config.toml
num_hidden_layers = 11
num_attention_heads = 12
head_dim = 32
vocab_size = 8192
parallel_block = false
init_std_qkv = 0.0302
init_std_down = 0.0
optimizer = "muon_variant"
learning_rate = 0.00656
final_lr_fraction = 0.1
max_steps = 4813
MLP neurons of a small language model. Each row is named by its layer, matrix (up: input weights) and neuron, and shows model dimensions 48-303. Each number is 500 + 50 x the weight over its row's rms, rounded and kept within 0 to 999. Numbers have three digits each.
After each neuron's rows, "fires after" lists the tokens most often just before its 100 highest values on Wikipedia text that the model never trained on. A number after a token or word is its count.

L5.up48:495519556450495502460556526537516413600433549435449422485612407498572476477434556592541507467485525550488425533561476418428516510541445478581550492460481465470515484455562471564422438541539496565501472479578573520553543472537498602486473502570466522468433505537469475480533517487504447468527457537590546537554491474528505483530506454489569562587573463466612430557453532619463467481619467427542554507625530570487459512561520426557493537492439483474480513581472462360437505433520520521538483590528426551594596475463499567486528470526429534442422466548460467436475532531415523449437510545477478493406437516583435563453479447431427497509629503519470466460475517407525474501512479478453508591414515477405496478495555465455515507506567421488436458529488425547469482469518433
fires after: "0" 77, "2" 7, "9" 5, "6" 4

L8.up112:491522549438464517481510482436509389548440472480493503481457461517467543499531578527462437529498563469473502498554502461491536504569493529552514536478535509353571529517401490448614589470501438516465458588436491462574471511496561533474460472573425525509511512405540516549567494518484493477440503506525465572533417478545464499481429483543486535472508488567552459562516484519558530452552496514524541452441447492503514543444456480577496554470446528490471418458511553432548500316558398568541569509516431485538515503490475574516489410484486436520410529495492468572504497544581474451383521490431595514489540385550499520607567501593473507509525470482397573498459461582457479425495480533487510484462474442599410463460517557485552579635536565547509458494648472536437506355547503
fires after: "0" 29, "2" 15, " " 12, "4" 9, "9" 6, "6" 6

L2.up650:444512549513483453449490504427527480430442516421462496453473479489416495525494630498465578473510443543604552519533511550552447465554486486488397523463417400484473510489445452411474513492525419519477531533440461568559412481492498500523483540574450470464673428451426503477562361506490498464546400525450430507427499460456447572578566461549439507585542482478540450481485492512534519562431497433517568558483476468545466516554591557518555480535534383518498568474477478555471526527500548443445499554389509535571484486428461524588503500565437457385501567429492542565481472438443483479430507560499550560478474649504514412547451485484434528499538572464538480530481576501392497525506573594437530590452440528512506472428506498459549553551531561472578498416447563533488501461472601
fires after: "1" 40, "2" 13, "8" 9, "5" 6, "0" 6

L2.up336:457392557537595527538466477468520525513377632472458425522479420585416557471435602430471421562542445529520472458488530517531496450399553568425492481540461420515464535495573509514585527531471507516565501530515500585411538610487422564456516491513425552487486538568467478584616437491563607580489502542540475430489543488494400450466457566521542496476457568448472488425510472479562428447529558470551479423475450490576489410542565468554564467564594429571495538543535532551517444459615541477511570505470539494533462488571426482548538492515569454499523479491549513470468513491502483559491500541524556481556386462520495564466519528547539495483482462594530574529478515533416501468488475467573465514516502483436445486472507462538554501502450402628524420455490501528470566611459501
fires after: " " 38, "qu" 10, " (" 9, " un" 5

L3.up523:502456495480496547510456430444427488497453478493566423502471517565469446430457452484587526509459484478480421521449524497622551498478540580547520450538451482468508486487511582460590485547542450463559585541529479537531588483583492486458543557516531480423407559487458502528481568472512490499540504461408458542427436439529464466469566576578527520429466458410466478578570527569478484588577477476530518430422447474326491463518483482468497556451619501508500429579587500488483474415500481577583484593484412580489570450469549577563442467531406399501561533635451526560500483492509498556471456515565519513519450443566497557426514523467432487480425552514503526529540542515475475484495481416577464509571526396468528514523471448491523580563483469438509536520559544528548530471409569
fires after: " " 47, "s" 9, " S" 5

L5.up426:532515546441442593517495495548454569532454520418442494541571462430425509541506500520405479470480589455510434519632420472448384467492505536490580413388565461480540528491440442488483576572420519546488396541433425560496467522431451468452535485529520497518607432481533559504528461479392526513545584521439513454478444386450524511488515427499599507483531452524516498563505473451505487504479445556457521523547410518477509498509527517467550608486548377605435610521456447566560485428490538479499525501448411468493583510409503465571439478502515442495505450498502478546477508502456529502451537565531507377503502566593454466568544515467500418439578586533574473541529445484446594505592515509531457485510512469482507513486448511461496536518444547494482532518579561468501580502485589
fires after: "3" 24, "4" 15, "2" 13, "5" 12, "7" 10, "1" 9

L3.up83:501475551510566464533526479505536470469543563419501459557511407549458546462495452383461469572379532553502582512528529435587493526456487498548480481429432465453514478477547514495454448472503526476548480531431608523459609575523545531489493495631546434583498512411420451553439440520493510489405482463486545509485463528543512510538560506463484419490549476491478490517458577482447387400542418532481501511470512637426553499467558437481527523439521439501565509494552471492491524540462484537463599630453493426471529433470422478405496494611411452445428498535484545447527470511436548459564444474550481549490507465479435544417511496572437412476426490562502489491416504494631562482406555532450465470573547586533586511511439419557504465437471550494472563523565435455491482521547443
fires after: " " 58, " the" 10, "s" 9, "-" 8

L5.up188:418516452420464540522546552578513476378508427542464540568484500537585453441404428537496508408451486482535469518543440539509480517567451485544437491440605515423500444584491540428485476447544591580476515533419495535444476561428518403470538561429484504485437483497512553415481478617396532578467467594479548419472536438540461524513518482483430515623496444537531466566432480431551456489554506506517526550537583428521533407489572470507631474526504555638543474512485490541445516530509496568451481525573496565522498483502571538449537471515501465549384433473499590496468508430556603447601391507528504496559550481514444497497472564471476413546459571433482478488471477519447428461605359590515451496579598520534544495439516520536515532577516501552431528519536488482502505495485520
fires after: " " 33, " $" 13, "1" 8, "5" 6, " over" 6

L2.up619:408488480517577500501455462407372453504433556505458436499473463432564485510482516502504421461564574488449486532476547446492467448497526446440554553480482487470659435461564517405430523504525482494530450495686479490569530510556509492498560484625447510500456519423495473481545412475558490423560468575486535556463407550515481559532444488526491466438487434391531480516518411464393473440450480519458553534484492481498557468554546522510491401423428536523567490597537542498538468569544491525555525494466481505469590501520500511495567536461426485493497570504557600583504485509529484504498496468445430409501544515451569521412486466535489493469527441494586473484516540455542469557539509498494501561513555598408418477524584551554438436473602509488524540415538486548462566514491555
fires after: " " 58, " un" 6, " re" 5, "s" 5, " pre" 4, " ex" 4

L2.up231:520538514501430348438530503515474416384533433504527506400592471459396471458550593449583471520504524409522535395529467468508484487519531488465551474566517477547412543525536552461578556484380490464561653542466567508527543442528458527434505441503427507569487399473502568490473483486488527531439515496489425429487585541462548540457574528514504522536491563505570522567489515488475507528429526438419525619484464496468466635452580555449430495505579389544551475495559481450570505521459455587496473509501441433459554495565439472554437501568505470462493449574590491497550483495475469500493591474409493451506388552496560516474499410535453510487543491556518553521588632543495458503421491532429422443501426523554558420522536529500509484547464457445567415463477537529527472547471529
fires after: "1" 85

L3.up340:426587555539475401476551529508438498435467453504468553480475494531506505589508512586547543470539541524502550574461504504551520574454461462544480499467531586484520564560465489468478521445483563376482563504570624470484491379549560551487454435414397501542500565480643545428515487448494512473557459505470471460625560502516565388476418418474579412520507517484418495511542464512419489479440429449386501543443523526504519553581545388517481417452458623493612442508481545494525486479476455562473580459582473478570510454446513538431516446405434475530548537530454578502472572529471523493455478549474444470483529464532567481525503494536485461465460429502519484496547526467517552511520436486507526403492525504468477487462485515531588455612530474497402496571493519581457604523514488
fires after: " " 37, " re" 11, "-" 7, " (" 4

L8.up495:430518584418524408419492553477504565537458461585462475475488510488407573430510477558544584552470535459448491563550530500404515495460435581532558647442519517513614488517542492606454543559434517458499443507545512474491433484499514521523412543522498523501466411499475581520517521502443545575474479481488500522544444517586484423434532469545519459476512491515571511544532553433570492450588510490565507477511493485492468554575471400556512463396497556545476470576491506465497486537510504458512531500533390552410595462546549484456514524505469454566475530486484503490500493427543562405500541490485573525511433545542516419466517425558483485478502412446455487541552423545515515488455485519620546608439435545559517584498574459568500550498521499498476500498477555585566563484520574
fires after: "." 64, " |" 10, "1" 7, "|" 5

L2.up735:480544556410609547574538422385459554519451507473519516485442428559533477518446636460491494589451446592494422455394441526449562534532499505504523452496454426525472582501522511522445515520581524558542510571522532480479539508514457495552515432415447494531428584519503475472519454516499498565513520457521491552536473517401481473565401554482555419403442463489488523510400488514481541545415512454508540496592585534406591466567435594477494487504425566565448451576500506473455491437499495537504421388526491494553524480523497533497547497517502605502478502447633493463493468575567521531510464545512587425470561485580445578496534412559432491438522443549477443470436444494492491441457431503483554486482558413442514522405503414449515536542456563433459474521498425468414497512528468
fires after: " " 53, "(" 11, "-" 11, " (" 6

L3.up63:545530460514450477640539481450419404472439428525405505436446429506469485458470475476518541536504505410491542480597530430477548532525525486496508376576452554511554567448428481450460513460532443565499487506515526465479439467557461458508602551654395475414533465500529549427436520468550543492551437542516472525491438481536499440450498463441505548497468496472492399383496479516467548462568412428495501471570483468563457495474527492451458453428534545498475586574579473516493509414488483533495556515513542472540652555528439478564511518575454598502533484511614563469548514492540511501445579537651488367553470558539496471479465431467516432475549425497507590526519546509482434488512483524523458502379555535491507401505529448508478584582574524540546550437484439520424530544525537
fires after: "S" 34, "s" 24, " S" 19, " Al" 7

L3.up328:461560479472491482504522476485377470531516456522390539458523526480490460560470478458538470418393506449559528489553472455428515518569408589493523510548497487595532443534571491487482505468551488453580540492530465534472570356435504468459479472492400489517423543487496607448501513471505450532488540513506545629481521500530616452472517492517340557543499471455517475476539480510472428480535560529491435466483470471503536492635512524555490503540514494547599471512376457479495491531541538497492461522562428517548484535507479494514439509554466506502496425492536492474490394524597395584422524567550574520571527489600467493552493407596532474495542440504510586562611448559591449431538508496498471499496483436577490460547448442471565504510543460541501421523584494499551490571509454
fires after: " " 64, "–" 28, "-" 6

L5.up525:566539485484471464485496429492510530539557362489468424398565550452534483512471473507531523534609483479521485583572456545479462464443503508592504481503501542469464541374514582522465536504543482497513503490573553524529470469555497529423530517525468473516502529433460612550513483460521539614504396486517586594536485497572388412385459488554410447553579477458440480531563581484510520400467512396539553496390528485422467483489515493647512477511555482381543532561506584547539399539401530531586545495479519529585510399468543505567538568542453502537470528531496509554509484458428467536426437483508427416500413513619475583446473518507495556449514485448481512463509506423546508604502452499430601518553475463543549512475414565540551567474570508517497530434468542482503577540457559
fires after: " " 39, "1" 9, " Hard" 7, " |" 6, " be" 4

L3.up217:578502478477522509589500526387562530505482540451468506513475547524496482457529466491617482405460521462497500551562458588493476493518611526554518487448462454481517454472452497473445485546494434503571512540547507482552560442475526425483573603586500475486482521435476452397566497432551602473489442563499540521610518508497502483463547476449476511508472431448475507467523484504553484415516488497423530481525549564503441519555579442500505510483421537512579393473443412393439472553581437438500495633472474471568521561527471499538514412494421505453501564584519523448564507561422541545559549571432524405488555548623482489456540547496572501518415451568571535463565549521614582430473610493459508589501509472451454483555465523480453496451420430561537500591469515381448452550497557
fires after: " " 57, " re" 6, " the" 5, " (" 4

L2.up417:385498495601486478438517486510568516514456421540424470544503466456504453471455570477512450548525501509541564495629599505423486472526530456449594479536474538501449577491554587489524485535519515553510446455493458453538474417416468517536447444535447448494435484513485454548538576487511482700456517529456541501497543482497485449448552542544472459561499454443589571526504507529559460507508604490477539504501588429509462527565534535490539538461437527544541407413455443543414546575537530556550557476393493548548526498542571445455561512541424532496418471608495500497491470535463526524482404554520571480548532504550509492515547590439569433493560538474479471586435496553473501472516504486467505479483486472391477477542556475459523507450398492528373491423469526490549494486478374
fires after: " " 39, "|" 11, "==" 8, " A" 7, "-" 6, "\n" 4

L5.up290:594495471432495527409491486459533524564422528421546450525492484452557505530484524560435457558440498540577462514566394445508449521447547518457539508477459484457484483527546516446480476508498483439579446432559533390498482456388551427528463471460540535462557561414563485501573474432500514431432499560538531448540601422430508474523439475532504448521425474451512539423486501529515468543532541477433499422474575514511508594449454491580490488511529400482506428480419494542498534558518576517579471480465556499529458526471573516549549565389413463514582521470411574347438458437456420607445503426591552521544500464542538521490458498624492520489414409455658542564490479451555481540480573497551433545487472429467482504544471498546486485514482516511550506548577485425424509561464607
fires after: " Re" 16, " re" 12, " Co" 11, "G" 8, " Fe" 6, "R" 5

L3.up0:588489499519494485540549485473459470553515514451481556548517471526504454525519526478519520516510549424500577482464470540482589486429519498461478470483436497539426578453550487364421496498526435467568516516540461520521506554565529512535598605532463470465527452447619563441577545493511526482494476594408440595555500513513576517443536506499494459516489478512517427507412445530444508518490512595528418510521488570567514433512458288544564403501490481553526489477503429541482531494550550537557467533488482481460490428438444482532485511447460423465504456527483463500470499552566544485519504555518560451502445461480517522521494456551491489423485497483600416459570551608478481438652426460477553372556524587522458470494483467427531411508484536511514550493574483565498471480542523
fires after: " " 42, " |" 8, " \"" 5, "/" 5, "(" 4, "-" 4

L2.up217:514471521520560541637460599437420496440476433507478422514441539513505463592570491443514501506547411553509519447426504535419516519470436476518487425456452506486532598526582508532525573600445438492529438562522456397586540461516570507497417416483517531510545444476526531506470530470481561534567476595439506433506510428549455526428468517484495513528461529378430533467548502534585479466560601493640490483520412422543522533542424599430579383471487489467569387523485577524484481528518464504566541509464538530505520532524510533560478501500502465458561444479504519587491568541542483503468452489520502483469399471564511546533421503481476560535471509435554577588436468584501469469527507478537540553516590527490451413523444513537496504409486427558547560481504581560574489490553468
fires after: " " 38, " |" 6, " [" 6, " A" 6, "s" 4

L5.up539:459459536513563472460477525413455410587440573526572518498436486470410555497498524563516488412504387463511464490436504474450491396430608526500539541634569572600539567401506478604575489529488446540542525385464564526514507469501562450532475441463465507470542522513462442516539567510513517498470499503426433396466568524474551469453526525489535471507477452489509457511525476439426548482613415409527558530552416495513496552526504522595426499449519468517469508573540542492482488472613462500471424543496525423444541581512523501475438547433514467488439562567518585551449485495410582467563619493511517514495521562575522502351460389553504440439460505466513484548441558426466410472513537549561493540427475519473494509531536476599494474494492562514482475472554465484518514509522544
fires after: "==" 26, " |" 25, "." 11, "\n" 7, " life" 5, " Preced" 5

L5.up203:568488495465584529506453486466521467534469483393476539484495530476465501501375546476493477495461497411488464625477457481492553402523563426503433463458444475510578462470525490493518488457532509517562519622438547531522494415440559488513446459499391436482504515471429463486504568500531455492538503461441497533472435469478427475390548527489496480491521457614448489471569567538480482512512540552493547518515537537368499595570470508476485491428553511512456477459532550467492550479555567495527530532493439458471576519564482533513522502503500546459475423649505461464430499392631549476585602499449563487548548544511634515478459439585528526519519462511435654448509460517391514504474485481596544512470402569515505415541481463516518435600577468605497496480554484454555398495464455
fires after: "s" 31, "e" 10, "-" 5, "me" 4, "σ" 4, " (" 4

L2.up496:476496511410425508516465490495464497532554362545524423531510505574444447460482550459523404571544541468370501475481531492498485502502520628373545451495479511454548440504449511438477507431486553513450586492495482482465421494593548506428482461426522410435576404549552429543434483506498398526504451422539492596430508498469461488506490595512493422507495503459644437509545533482444509485600468462451551454584539511477522536556535484444494545548459580544454479582442499446433495470550525469474569474476485425466441523532441460422534524440455525485483537512596545460533569545611456593544548563533520486483528444474496470527523423509523543430493364556478571503368590493434538524528440462424527459535540506488542475538540559478407418419462477464443480544556524524501520473552587
fires after: " was" 40, " were" 11, " " 9, " the" 5, " |" 5

L2.up752:484542520429463556563449502481476515479472590468504519484498504473470533420510500500525525522503462498554486467556471462509504490389466524585522471518483397487451509418410498350511538462491587601521570510530465467533569505441540549504475490547398527456517483452388536423481468477523514481445505528491472472513497475612481424511508502500501461576510537442528391537558464513525422477575525455576510497448461463590622413650592580505570451490535430535513496447480548468469471589521475459514519558519420541602486491451505469554553465556513517565553478538516542484542436568513502546565493514542564493447522511563482368497519474531518467464482492576481491443485502510495366482520507581538544481501448396490512458466542526606583538602573512446473547534483543520454441575373470
fires after: " " 83, " un" 5, " re" 5

L8.up705:569504492441475465521515491568463495501387423507513383491489565525492514468523456584487496466487536516445449523454608469571570514496499571421551498509497482468522489428488596515484624351482620515518571544476456462522463541437492542476512479491466463441565426495444468484567514544486429456457504487506415511562545501469507485451636449475550475492512499437502445535482566509477554571572482463569582428589565543530592502600561526504546523491510534412590414527399468471506524427563494542499438486566503493505406470529560479468437447480473485474487506448426486462447479432477484554441447601490465509535462464490461443543495434495524446588526479634506504516591468521513487526522539553508477496557506543506505502523489562431493510412553579492479562547448528569482465475483453
fires after: " |" 52, "9" 6, "0" 5, " " 4, "," 4

L5.up577:508402519451541589495517411498481554520549530568463470485439511538467409547520548610491570508506494590538378540450421511509424482504544495463466433495508503477518491486467504473578392499522502559443481483480482518583552497536485476433513453505381571400413520589515539490505523497492495417588428467506572490575506557492550472487498461596514474503497480529490513591496503507485517510502550423463493483445461503526500418413451515507494583530527512496471425548533459392482537502582492481602452454465420458451463527492529546379559477516522467520497420584427545447510522471521503494442524494457530496602475523466531487474464506458558521483558508479540481515536510429507439536601530582495498534612571607416654536423515448483450438484508517504356483444476482481433398495550527
fires after: "9" 75, "0" 25

L3.up263:488529479464472497458449450443514433588481444449585483445471498529565472428586540493613479532500509448531530551556483480578504518535467551451584557495565470563498529516541455508582450479476490566581495514519548489388590471514409462510470506410475566391439530559493460516428504553626504504429523435419445393558446538471617409495518553471465533436458479443497492493582491571531445552580453535532529504412472524497441470413565510510563572515518418522467481525452474521465513526526433483490425519426472581441501460537510473482509410485426570495479576519485583545425445508471538452566513521569499519490470471566415495523546435539476541455492474495545553526516582415401501455516489489505509602572495453576560498451494502518616395533512499485441429446507525418543491511448587
fires after: "\n" 28, "." 22, ":" 14, " " 6

L2.up7:436491467541566488451523505491486436464432495465581458506584431508479409438584411501559542484488372562478480514450564495503474547486500491620479425494573413491541523460482526487518535501579432502486430551497429498544490461346549537488498441516508515430535532433344434433515401527463512522439466489535528480595534536574492475614520514423548495539551410463562467480441466441441498500445470573521539505537551575499531517469563556581519495436450571459460469505615475437538500648514499582480486538389535403474422530518512538532594463472513458521381534483498551497454562507518504450564471483510500542496505569450461416432542454492484520564493567528480582514512480556505447471555494565480574558483439493470555485565467419539503433539510547505550501525532540506523491554494549
fires after: " =" 22, "\n" 19, "." 8, ")" 5, "---|---|---|---|" 4

L3.up226:502406492445450429515538487497471478636474398467410473462417536451563570467495544477479515497462483506488500433437489573508576540435450435583480549456459443495441512459521570516513552511549453537541571450431500545477513481480459563449434476541524532519568427441534484475555497525465537474474480546511346489609490417524435453317507538496434520612466516515436432507551560487422498456566550475544473472551542522551523611601539464465534445405565448393548490509552566626538609561507440455526499536535556519486524554392456494551395503486477528475473443520573500425538423533551470578563418496543537438528442505569464443507503541569528444510441420413548522466584510540530468477508466532409480569474516570477459480566486493424578465522546499481503436510449594487504525544364476
fires after: " " 43, " A" 7, "3" 6, "1" 6, " \"" 6, "2" 6

L8.up752:457450579445420523474648528500509425461452535466504521472452543582583511492544531617598514493487468467493539454468530549577454508487465464472406422447511545527526424473505490367528467552538430530425617502475534447572570446564415526510507515475397512399513524483539486518520552519426500394441475533515524484514521550547503469465423486514456524565547453618499490528460534574483564564541526466507510406442500608504433527524516399469417421562478425520551358558485432551548564605459390493424502478521460492511530444395542480496523472545491505498515454569474464441419512530483497457478497508578510474513484605610475520484457443561528430468527541481475433513479464445403463467528513521491569484459549514506501508423458459476563513526446551493484492567507537509444489395541410
fires after: "," 37, "2" 11, " " 8, "7" 7, "0" 7, "4" 5

L5.up523:487531503510564504454417467523429621527409485409556553459528525393565512446500447621517495517530522477447505422545487487442529481473504561464446438495557511503516543533523484499451519461543548501546480627506590424465478477468432490449597520497473471469527569469562534516510492511535485499480576517509459589531555613478507421475483567394619563444439479480490497567499489513447500509518437415465504419490602465494491484571440548502562519560529544559414506503509536460461478545476468611486439457492518489491523522438483552557538545489471537579491579509476470493516555456512507506470466478516501412579440544503526557515447556530538519442515503496424525482545471567401502441553573654514497493483561481554477545493412489428501430464478564533480494461531386549508418471568458
fires after: "0" 17, "9" 13, "8" 13, "3" 11, "2" 10, "4" 10

L2.up237:584510498404555527463532485447431550453467445462512474499583442484437481602478417417466499521446509528491498466476472372470534564540559491511535471543473543410523511408529512460535553501566558468529493558472574549443472412455476477458510537513577520510462489447503484525527470467502538466513514419486584394531489450428508422519535485533454454509484453402490459569476441466527509473574360545455546504638522530552446520589433366526620455437528487419512543517466461556473533498511478530538540579566510448556501525459545469560488504437419522445440582478579452509560498507542466517484539500515473505478542416460440549538534443421483522460469505486543535543509545587569527457550452533549584457489545393469471454482519537525517573533468615471430588540587460515391420501555496
fires after: " " 61, " |" 5, "\n" 4

L2.up348:497447560518495471459470522472487453483564457508544441650499526410437434528382540477451458576543552540512532530462440494419454560494633533448508470490520524505543546491543561510493521456497633568538482508518534488374511532422503473570570560561581422536504502490533539509566507435501444515481523505459462552482533516472550488526502505556443510534515432490490499423476548531500445481487561402443498487514468568531468536581466396518407493471506494610460542479426416500469400561481509481504520470529477410400507576515525494479567450477512503526516423527517507505464566575566494556507540525498581524411590501549548445461444547448397491592450460692426481565437573610486505524437461503351534624528437506471504473469480487518434540497504487517519464450543468575395540512446489
fires after: "\n" 46, " (" 20, "===" 8, "==" 5, " " 4

L5.up696:459498516607604604528514489504557480517562456527515508546434448557503519484438646492448476483511479567504449586520556464470510439513378509502577382623479467542497437497554524517518517516557510501581496494537545549446497499523459429503560492553456510453493431524555534563440478581494417535487584538518566530544403469578498488448543517555471595468456521464523507410404479513506514487478396535544522476442441453425471466567505554555460442478431521499498457547488522537586565559578534516428477497627555540509554528558420510490453563466515453479501562593510622441427590535528599492482470458531469453497420505482502526469464496591434484511516533452488527485535438525413484557461558458558473489578577471474492489444457486482526534581514483528498546475547456416504477535431512
fires after: "s" 50, " |" 14, " p" 4, " " 4

L8.up606:449564514460455396471436489401587537588516521389528481463543442573452473495560474644504567575503486491410600517574546512558504469424369516454545583468508504496542525498478470559405591587492519514585432590571541549484573450508425514505417580562427526534595529549476500383528559471492491512448478426595438512590478527550529445443462593533436548552466508435488489503476521507508520488563561506493520497537522530522485488589439585462576517523566505551501465494480489427435549533494506499513445497439436467546419503500560441489462509456497499487386506557459451472466573391442408461428532535568471412517565410453440441552545586422470507465470467483537490479563486455456499491548358591461508480441547516581480449459454605520532430486504520461516531444420451553490493498401494
fires after: "9" 58, "0" 20, "8" 14, "7" 6

L5.up660:479509540547540566532519602517429452499496447572478516517501550559460484479496460584503495516488449456490462483526485463522415548431579449440560467507500457473543413534478522503519499494482531465474573519405471551442499531473492522472437458513560517559475522420353483561442535517571559523427535562484595470542391527559478556488505492524536511493532513494411553510464483539561466477449515546492568543540521598497548368404519528423526472398473493484518522520535488549483589555511528491464539569496559465522572524511378506393515473547484573527515506564484581572479569462568469441558445529508485526429496474524453593465511425533456561526600523499530521520462487480461517556410486444555432572535554527514506533509485424466588425412470500528498429447552534435466468405595490
fires after: " " 32, ":" 11, " |" 11, "ac" 5, " Phil" 4, "5" 4

L8.up172:497538520474531578484511472463501524430515532439463591583469440422452530471506541483586482508396493449486539511514459469408401504553551505511587534547578496505539446436561526463441584465484526450554489483536508489433450428501438520565490468550415472589543503494518546563552485575584578553599501501527447560447458500511462457467489534500494469489575570609457395581488500536456510564503585472495590549490492386427487485485449485412526474450474513488474440460494508578476396556501514523528454567452431544454472384521452473512477456470518515519472495394542438406561478535430465478518513534423532446546386560473475535595540546529481506457490493539565471554536417629503449486557527392454497508417475518414501483468476494507500469516457533565538519415539482559575438534429399
fires after: " |" 38, "|" 17, ":" 12, ";" 7, "." 4, "-" 4

L5.up447:432479561538547456562532496528473520537510534527514439538532511390427475475506458491478511459533449493605492526439487420499490446456588526492507540537506541458600429431612386562443522476522556448669515509476556429402481478475445550497543385577527424496465508582375520515520487504502495468442567524462515480502574536443533516525597445474525528504575491506474384399471521458464509442621455566511500519492475553483510474467468543521523466482555554560512517538452412543461493553492488523550488544565418486423498494506510518481510439614446448475465441480540534486385422377603488543503564486498432480521544432488563415432496474507481544526552516479567520502555525455575502504505561507501481518526492496516496501583495530468535588541532565526453588546428492452498381521586508
fires after: " de" 20, "s" 17, " ex" 7, "res" 6, "is" 5, "-" 5

L5.up231:530570549515442434449463629509475529584512491530472484553509577456541541436460577551533464512496591517461531519459555486454469579525514529521471490548458482494600565464518465491513454449479490502439567533499498495444447504488592478562472427519521521473436492490528509491495501506533577505372547471448531469490579474478540455522557520528479416468421489496484513479493459459421536481526436597539465524476545536499449502543462604472522455369529578477567542555494495520494493523509490570495480583535612396535565564528478523618566534423511546535443500447536556450554482464493558372448524484367525424494504517484502526559491550556554534394405469494546491403528485506470430432516399548590582575499546563555507494486528423565471426511519496599481412535471513529537510421482435
fires after: "." 70, " |" 10

L3.up46:540540505470527508486530430609526552547542397495529532505594465434579558529434594531503462497478505555645525459577549532469460536608490560548527480425520505482531558399639591556517424484494488491528520532526490486407561444597590594493491518446473513538493474501504497493517505462495482538537497527516453496434451429484473484516519480530451529461531437498541399551541550464548509484455522526517489496475529475529510505565610538533483463490589530450545372510515536451473416409479526577489500542582526489454507477502456564428514405446479460598513502451506393442502407442595457521531556488520388445447513512498591547494501546592479412536536526452483498453503556525522431454513512492499513454626467431475444408500446445525489400476540485531455574602471565485546491489440510
fires after: " Co" 25, " co" 12, " " 7, " F" 5, " Da" 5, " D" 5

L3.up733:449397474513500468447484463497448509544487447535450497620537511528539475490486500436553509430544510582475630455574548507547512373516475422474458525520484481417592442531540503520479575498513615431549565511481571503508467403503507463451526497514530464474569436575544485606525379492469544541480451534479428508537426563517634485539600421507495549574409466486541466516474529436403624457448499413451481630438531565405393508495524461462481437463602448428451478550578509401439493529493445589520503536587529526507511477524430452526525520517554499463542492525573481442429478548471465531526505470523469581404536516564580455518491482533482608486439467478385522530503622467510370504602447482461502532507494545578527483504456569523509526521557478435417506506488537490498443481536517
fires after: "s" 21, " Con" 10, " ex" 7, " con" 6, " in" 6, " re" 5

L5.up619:578545514487508525489447474504512525537491459372583503513541361524556477387468576595409580523469512534480498463388570454512528459440529477472514568556473491494490624505584546450490476505635529492543548484484679463524522525464568479497449476534557470459402469468449473471505536477460475538470539544490516577412349514540517508490405466502527516515453484538455548446569468464485503476451589515424457449562474565560431504478474529557511462499532537572507510557489568476425443512478447492455472508489528535593596463447556535528570548522523539469375385472573471500430539548483453436473441547499634499559561549539505559436482463471506399543461491463512446511546493482513476475482571481570459451490490478523460453499511540471533530440492529525434590527558471578414531510471500
fires after: " " 45, " p" 5, "1" 5

L5.up36:566428606580404426458537497478393468531513512504406411522536538546426524488543585501478525590430510491555451457445461463468515466551503468553449481593502403434425484484505550520529411444462483551536527491562482490510430522486465489481504451519468573547503412540494516520602581454510557470431460509625473541449524536465522539430462569504436575480466467458476473507566396490511425439518582497384505431513461480609473608546512463501506502564449537540467464500472417432491507502542502541527487414439450517546530507365536505510443520515405506520535508566555463533453519493540520444482517442594557558518505482599500470505444421561523468476525425553484478533441588520487492458510529534567477553505464446560522465475492557456469513523444573592463419499474471548529440564540491
fires after: "9" 60, "1" 15, "8" 11

L5.up528:527551469510423443513552482523393495515485437428521476464488545507552485463462480409597463505495627531550576465431460446471522498460530481559511441507547465476469405475478517516485525354464412566465456528559505533457397554550395492510508489467491494425537524494511454400534399552502502474366483526510471526386581464442518417432558482511508460531555511527472457434446417476500478488563558492485539452505551465474461546543574500616446467475519426582477535517532427440475543585450548496533489496463592526526540525432545563522484353412457557484569491459539571497509492414499507397457362417545476502470464492510512452507499489578487530358475529551543553475532565579438523524502498552547556470445469483497492475452518523502555492492418509536508440580473562554444504580428521
fires after: "," 46, "1" 15, "2" 8, " " 4, "I" 4

L5.up151:412442509544592500518434464501507557595525434560492564450486487506433524523444572520509578472439418501493595531486546480485553469633456464537500517493458596572496537533458485500525376538392424493486455535504541498585519539463524435517460521556548558498473441427515552431512469485493510590520535537488484499396507432521539512561533530544531563488472427530560512457503459501486563465455507522487531535359533531492513485619501474455535443496496610506482482469456464365483455575501446510458405524500435471512555616438576517500495468505453440480483516514431504454496467423548491473457516519513535493484439520523552460555499529480514427463563487500503529426479448480506507445569526465503525568541513458568517552497520507457513552607553525560457572538538517453446529617575453
fires after: " |" 66, " " 6

L3.up411:504546499546427484509487513475488573472543477560446495534458488476409520552547508489456515483491482496523460497426501513454461546504493500442479525404438409416575565428469594547478473453485574533509476485405431441428472584529449455385575545511366472406528467508530586553547521444458544486614505549559411547669550489491558499524451357513510449496467474411434488448483504543564534434436445579446457531537522473518502556485478512478418500470531532506483453504542420506489430472548463503456465432473501463530424441462610495496562453527525583503430547504541547592499543519610460404488521565510523465524490504375396540474452508506471503540464454460455505591393507508454427570574517572415557491533497473560537454488523493562454448547544536432512468557589501445462438515538544
fires after: "–" 26, "0" 24, " U" 9, "9" 4